config.toml
n_layer = 8
n_head = 6
d_mlp = 576
rope_fraction = 0.75
init = "uniform"
init_std_up = 0.0185
optimizer = "ademamix"
lr = 0.000567
beta1 = 0.9
final_lr_fraction = 0.0
MLP neurons of a small language model. Each row is named by its layer, matrix (gate and up: input weights) and neuron, and shows model dimensions 0-127. Each number is 128 + 32 x the weight over its row's rms, rounded and kept within 0 to 255. A neuron's up and down rows have the sign that makes its largest values positive.
After each neuron's rows, "fires on" lists the tokens most often at its 100 highest values on Wikipedia text that the model never trained on.

L4.gate304 [147 104 156  40 125  86 188  99 104  56 134  68 143 115 134 151 176 135  98 116 163 123 171 141 109 138 139 173 117  97  91  79 121 111  75 112 125 125 122 123 150 166 187 179 122 133 170 115 170  97 136  66 131  93 144 129 164 109  50 182 151 124 100 143 132  98 127 102 125 125  18 159  69 115 151 128 113  57 149 168  81 183  93  96  92 176  97 144 127  94 118 193 159 151  73 119 145 154 176 154 155  94 130 142  75  93 147 116 123  88 178  92 143 147 155 154 149 118  99 197 126 113 174  78 115 138 132 120]
L4.up304 [123 111  90 113 185  93 102 173 153 100 159  90 151 105 104 105 151 105 143 110 108  29 123 110  96 135 131  86  77 161 176 169  88 135 114 144  77 188 145 152 111 161 122 194 109 148 204 130 118 126 146 108 163 118 172  85 129 167  88 156 104 165 163 128  88 106 126 143 201  97 189 135  87 155  95 117 123 139 113 150 128 116 167 104 137 128  94  59  37 147 124 124 123 132  79 113 112  85 151 132  88 153 133  65 144  84  99 101 161  93 190 106  65  87 161 150 116 113 150 195  97 111 101 141 198 138 100 146]
fires on: "8", "5", "0", "oc"

L4.gate335 [ 89 121 106  71 141  66 122 154 130  95 117 161  88 145 170 107 124 121 155 155 142 166 219 168 160  97 149 143 172 136  98 113 156  64 116  62 145 212 155 112 193 134 107 109  88  59 116 152 136 121 103 129 108  84 133 163 104 126 123 116 147 112 177 135  97 149 120 145 113 169 122  94 135 138 171 187 176 152 126 106 126 128 146 102  95 103 106 148 113 169 168 168 168 197 163 103 152 110 153 164 155 112 115 134 139 153 166 111 109 127 114 131 124 107  95 130 162  20 133 147 106 100 159  90 134 144 161 147]
L4.up335 [137 115 112 133 153 101 179 119 135 141  84 172 113 199  96 106 179 154 109 141 138 127 144 108  97 156 131 135 136 175 138  89 135 154 169 122  79 167 138 165 101  95 206 102 188 120 123 145 174 120 101 113 141 100 125 172 126  82  57 120 164  45 120 209  68 185 119 172  81  74  70 129 134 146 126  93 102  97 131 162 138 186  88 152 115 136 180 133 126 100 130  64 160 128  83 114 112 102 111 185 156 136 159  90 133 178 107  47 128 111  95 155 112 180 108 147 173 129 140 164 149 120  84  81 108 118 167 164]
fires on: ":", "|", "1", " |", " place", " other"

L4.gate451 [106 140 137 146 153 126 167 120  97 100 109 130  76  68 178 151 133 187  94  96 186 110  97 165 118 121 151 172 177  86 115 103 152 100 139 157 134  95 171 109 139 101 179 132 149  78 117  93 101 161  98 124 118 172 156 180 127 105 111 108  92  85 112 115 125 137 174 174  81 125  71 146  99 108 178 147 144 130 149 144 168 121 116 122  90 178  97  85 143  96 161 139 117  96 127  99 101 195 156 135 127  95 133 104  32 162 178 118 159 136 124 115 165 108  73 100 113 175 140 163  76 146 214  65 131 134 103 127]
L4.up451 [136 126 111 108 128  87 141 106 102  86 129 105 146 107 132 139  85 121 191 139 106 169 118 125 137 129  75 138  87 189 128 105 130 124 178 177 150 165 117 115 111 117 123 111 129 102  92 136 128 129 135 104 105  93 112 172 111 128 147 109 110 112 157 178 167 173 165 212 190  84 136 134 123 143 165  77 150  65 152 211 118 149 134 125 136 158  77 133 126  90 114 171  96 111 166 141 133 112 178 140 125  94  88 123 174 132 156  86  88 133  96 125 131 127  68  86 135 117  57  70 156 130  93 126 137 176 151 147]
fires on: "0", "th", "d", " or", "xi"

L4.gate265 [127 129 145 116  72 112  98 160 109 118 197  45 112 179 134  84 202 113 136 149 152 184 138  96 101  96  89 131 163 137 104 110 135  74 125 128  92 117 160 154 125  68 117 173  87 142 108 169 120 137 114 138 141 123 119 179 164 150 163 123 101 130 200 145 103 110 130 107 152 177 121 124 119 116 105 167 111 136 139 109 171 168 117 171  94 124 102 140 139 118 158  74  86 106 166 148  85 169 132 165 115 127 147 107 113 152 103 141 140  74 112  84 102  89 115 140 145 120 166 122 143 181 159  89 169  72 171  87]
L4.up265 [ 85 116 154 107  97  82  96 134 170 127  61  89 119 135 106 117 179 125  77 112 141 132 147  96 118 183 154 136  92 110  65 199  81 165 185  83  66 208 105 121 192 113 124  82  62 143 133 167 150 152 123 199 126 132 108 160 109 152 158 159 131 114 182 120  61 133 130 141 116 149  93 200 163 109 117  99 132 114 119 113 126 145 166 137 122 147 143 143 146 117 125 113 169 162  85 158 130 121 115 152 113 166 151 157 129 155 158  76 114  81 150 132 129 144 104 163 111  92 109 111 162 130  71 159 141 142 125 150]
fires on: "\n", "s", "id", " place", "en", " Gold"

L4.gate51 [122  94 160 105 123 164  99 106 111  62 107 117 179 129 119 152 136 102 113  76 105 139 105 133 110  75 185 142 156 176 161 110  80 149 159 134 121 211 127 128 171 133 102 149  67  60  94 209 123 137  87 149 137 136 128 120 144 117  63 130 107 167 113 120 121  78 197 139  62 107  72 105 119 115 158 102  98 123 102 156  96 142  89 142 103 167 118 177  78 133 119 189 144 176 104 141 169  94 120 131  85 120 134 141 116 146 127 136 108 149 147  39 151 148 150 149 149  41 118 156 146 167 165 118 147 191 145 146]
L4.up51 [100 120 117 144 151 114 144 161 107 126 108 142 107  93 165 113  88 134 132 105 128 157 117  81 138  91 119 152 190 164 133 149 112 181 151 159 130  91 151 144 114 129 114 158 133 151  84 128 117 147 165 115 152 125 187  89  79 159 174 119  57 140  94  85 137  98 170  72 169 134 156 157 136 149  91 142 152 150 114  66 152  95  63  83 117  40 175 210 135 132 100 158 131 152 171 100 185 122  64 119 142 117 151 154 218 169 102 110 148 100 134 144 147 113 153 183  90 116 113  63 112 201 130  70 126 108 126  90]
fires on: " American", " Japanese", " British", "born"

L4.gate5 [108 143  46  70 102 166 109 189 115 140 148  99 130  95 150 118 112 141 147 141 162 179 152 102 160 171 146  69 157 133 141  99 176 113 180 126 104 117 183  98 132 164 125 114 184 121  91 149 123 154 189 146 156 153  65 164 169 175 150 183 148  81 157 151 119  99 174 143 138 104 161  81 111 101 129 127 136 105 167 106  62 139  57  95 122 143 108 118 166 131 137 153  83 157 133 138 121 111  60 167 111 144 154 147 158 157 108 139  95 115 110 118 118 209 115 136 178 149  77 103  96 152  77 132 130 151 130  97]
L4.up5 [126 165 104 103 108 108  99 128 114 156 171 149  91 107 161 167 129 137 136 163 190 162  89  97 184 196 112 107 103  98 108 125 143 127  99 147 122  63 125 136  81  96  98 127 166  39 186 128 131 146 169  92 137 117 123 119 158 114 151 185 124 101 132 124 140 111 106 158 140 118 155 110 187 176 197 111 138 146 164 120 160 121 123 131 107 169 148  75  99 185 152  99  88 141  97 132  69 141 150 144 184  50 134  85 102 135  48 130 127  58 134 148 156 137 126  97 134 141  74 119  79 123 168 141 153 122 120 158]
fires on: "\n", "^{("

L4.gate110 [ 82 104 109 127 142 161 133 126 185  97 112 112 148 100 152 151 119 142 145  99 151 103  85 184 118 119 165 100 105 113 109  61 200 114 123 159 150 113 125 119  98 156 170 153  58 110 129 118 106  89  56  91 146  95 133 139 106 141  79 151  96 135  55 130 146 130 166 127 141 105 162 126 118 120 129 138 144 123 103 102 121  94 113 152 122 122 113 115 129 162 100 162 116 160 148 136 142 125 105 108 111  88  90 142 115 160  85 107  88 123 189 165 129 169 165 147 122 181 153  96 126 129 182  99  53 165 105 119]
L4.up110 [140  88 119 130 124 141  97 138 131 110 164 108 136 125 158 103 147 106 125 131  99 197 100 112 114 191 164 120 153 183  94  71 119  69 164 148 137 115 124 159 112 131 133 161 107 104 130 161 128  76 134 127 160 161 120 143 127 107 138 137 101 106  54 150 115 137 111 119 182 136 140 154 166 108 143  80  94 154 123  94 162 113 110 164 111 101  87  59 119 129  98 187  99 140 149  59 125 131 105 153 158  46 122 151 145 166 152 152 118 155 161 191 185 135 152 118 102 208  96  69 112  92 168 148  50 141 118  66]
fires on: "e", "9", "hi", "ar", "f", " co"

L4.gate546 [126 113  74 141 120 152 100 163  98 149 130  77  92 110  96  94 113 143 168 155 127 157 145 125 145 129 106  75  85 126 166  86 154  87 102 122 184 175 119 196 121 127 143  26 129  87 153  86 147 211 106 119  69  74 130 123 144 129 133 114  72 124 123 143 217  91 130 128  94 198  77  84 108 106 112 116 111 113  93 137 136  92 166 152 112 124 131 121 123 143 135 174 118 121  94 117 130 109 199 138 100  81 117 184 112 110 136 113 134 144 152 134 133 141 158 131 141 134 124 121 173  65  96  54 150 120 138 157]
L4.up546 [147 142  83 128 135 117 106 101  64 108 109  85 119  67 104 131 159 133  79  61 105 120 140 108 139 107 149 175 135 175 130 142 111 157  94 161 113 124 178 191 116 107 124  67 181 166 133 114 174 121 114 126 165 158 176 106 111 138 202 144 128 122  98 128 133 130 106 117 125 165 122 120 157 184 138  74  64 205 124 121 133 150 153 168  84 128 119 135 155 116 117  65 188 139  89 124 144 137 112  86 156 115 136 169 174 225 140 127 105 129 121 182  62  72 131  79 201 163 136  86 141  79 117  66 130 108 132 124]
fires on: " dis", "di", " comment", " Dur", " since", "hydr"

L4.gate485 [164  94 193 119  94  93 156 138 141 124 147 116 139 181  86 126 120 128 125 185 117 134  99 123 123 183  95 142 153  87 129 129 112 156 133 126  83 138  89 135 136 126  73 136 123 121 181  99 140 107  73  89 186  78 123 159 193 204 111 185 120 121 110   0 164 169 129 103  63 151 192 121 110 132 154 116 125 187 137 101  97 121 146  98 124 102 124 154  95 110 108  68 153 132 127  86 113 124 141 131 125 151 161 171 112 131 157 152 125 123  44 146 108 126 115 112  72 124 105 132 141 140 127 149  94 156 165 122]
L4.up485 [ 82 105 157 130  83  80  80 121 165 138 151 148 145 118 102 159 163 100  96 159 154 129 125  46 123 123  96 130 134 105  79 161 126 147 124 154 103  90 115 143 117 115 116 130 114 157  80  99 136 151  72 130 138 141 111 155  96 164  60 187 134 131 178  95 146  91 108  41  90  93 156 122 173 138 149 143  91 117 138 140 126 146 115  95 149 132 136 138  81 167 139 146 103 131 129  32  82 163 131 136 204 135 134 128 134 134 158 108 135 102 113 117 214 141 144 112 172  80  99 188 157 113 183 200 138 133 144 116]
fires on: "tro", "4", " ", "or", "5", "8"

L4.gate162 [111 118 143 104 181  97 113 143 155 148 133 212 162 135  86 168 130  98 174 179  83 125 111 143 109 117 110 129  83 146 143  99  63  96 150 170 155 146  79 126 111 112 126 155 103 132 195 140 124  83 129 112 135 144 129 124  89  99 100 182 195 142 175 121 171  50 118 108 149 162  61 157 124 131 146 120 131  92 110 154  88 128 153  94 141 114  71 113  97 109 150 133 138 162 145 102  59 135 173  65 121 190  70  83 106 111 126 127 125 167 116 113  65 154 162 165 191  91  73 171 162 136 103 151  97 159 142 146]
L4.up162 [205 118 162 108 113 125 147 128 181 141  99 126 145 113 105 125  96  51  93 113 123 181 178 126 121 146 139 113 159 108 123 100 161  71 164 153  70  97 101 107 126 120 153 104 159 143 149 146  99 126 140 138 167 126 103 122 105 152  57 184 134 155 144 134  97 156 109 149 155 186 143 156 144 147 121  77 151 131 167 139  95  97 153 124 112 158 148 140 128 101 176  98 152 171  65 109 161 132 133  88 197 126  61 108 128 127 106  92 160 139  96  69 192  91 151 123 128 104  75 141 153  61 119 124 133  84 122 110]
fires on: " to", " was", " under", " were", " over"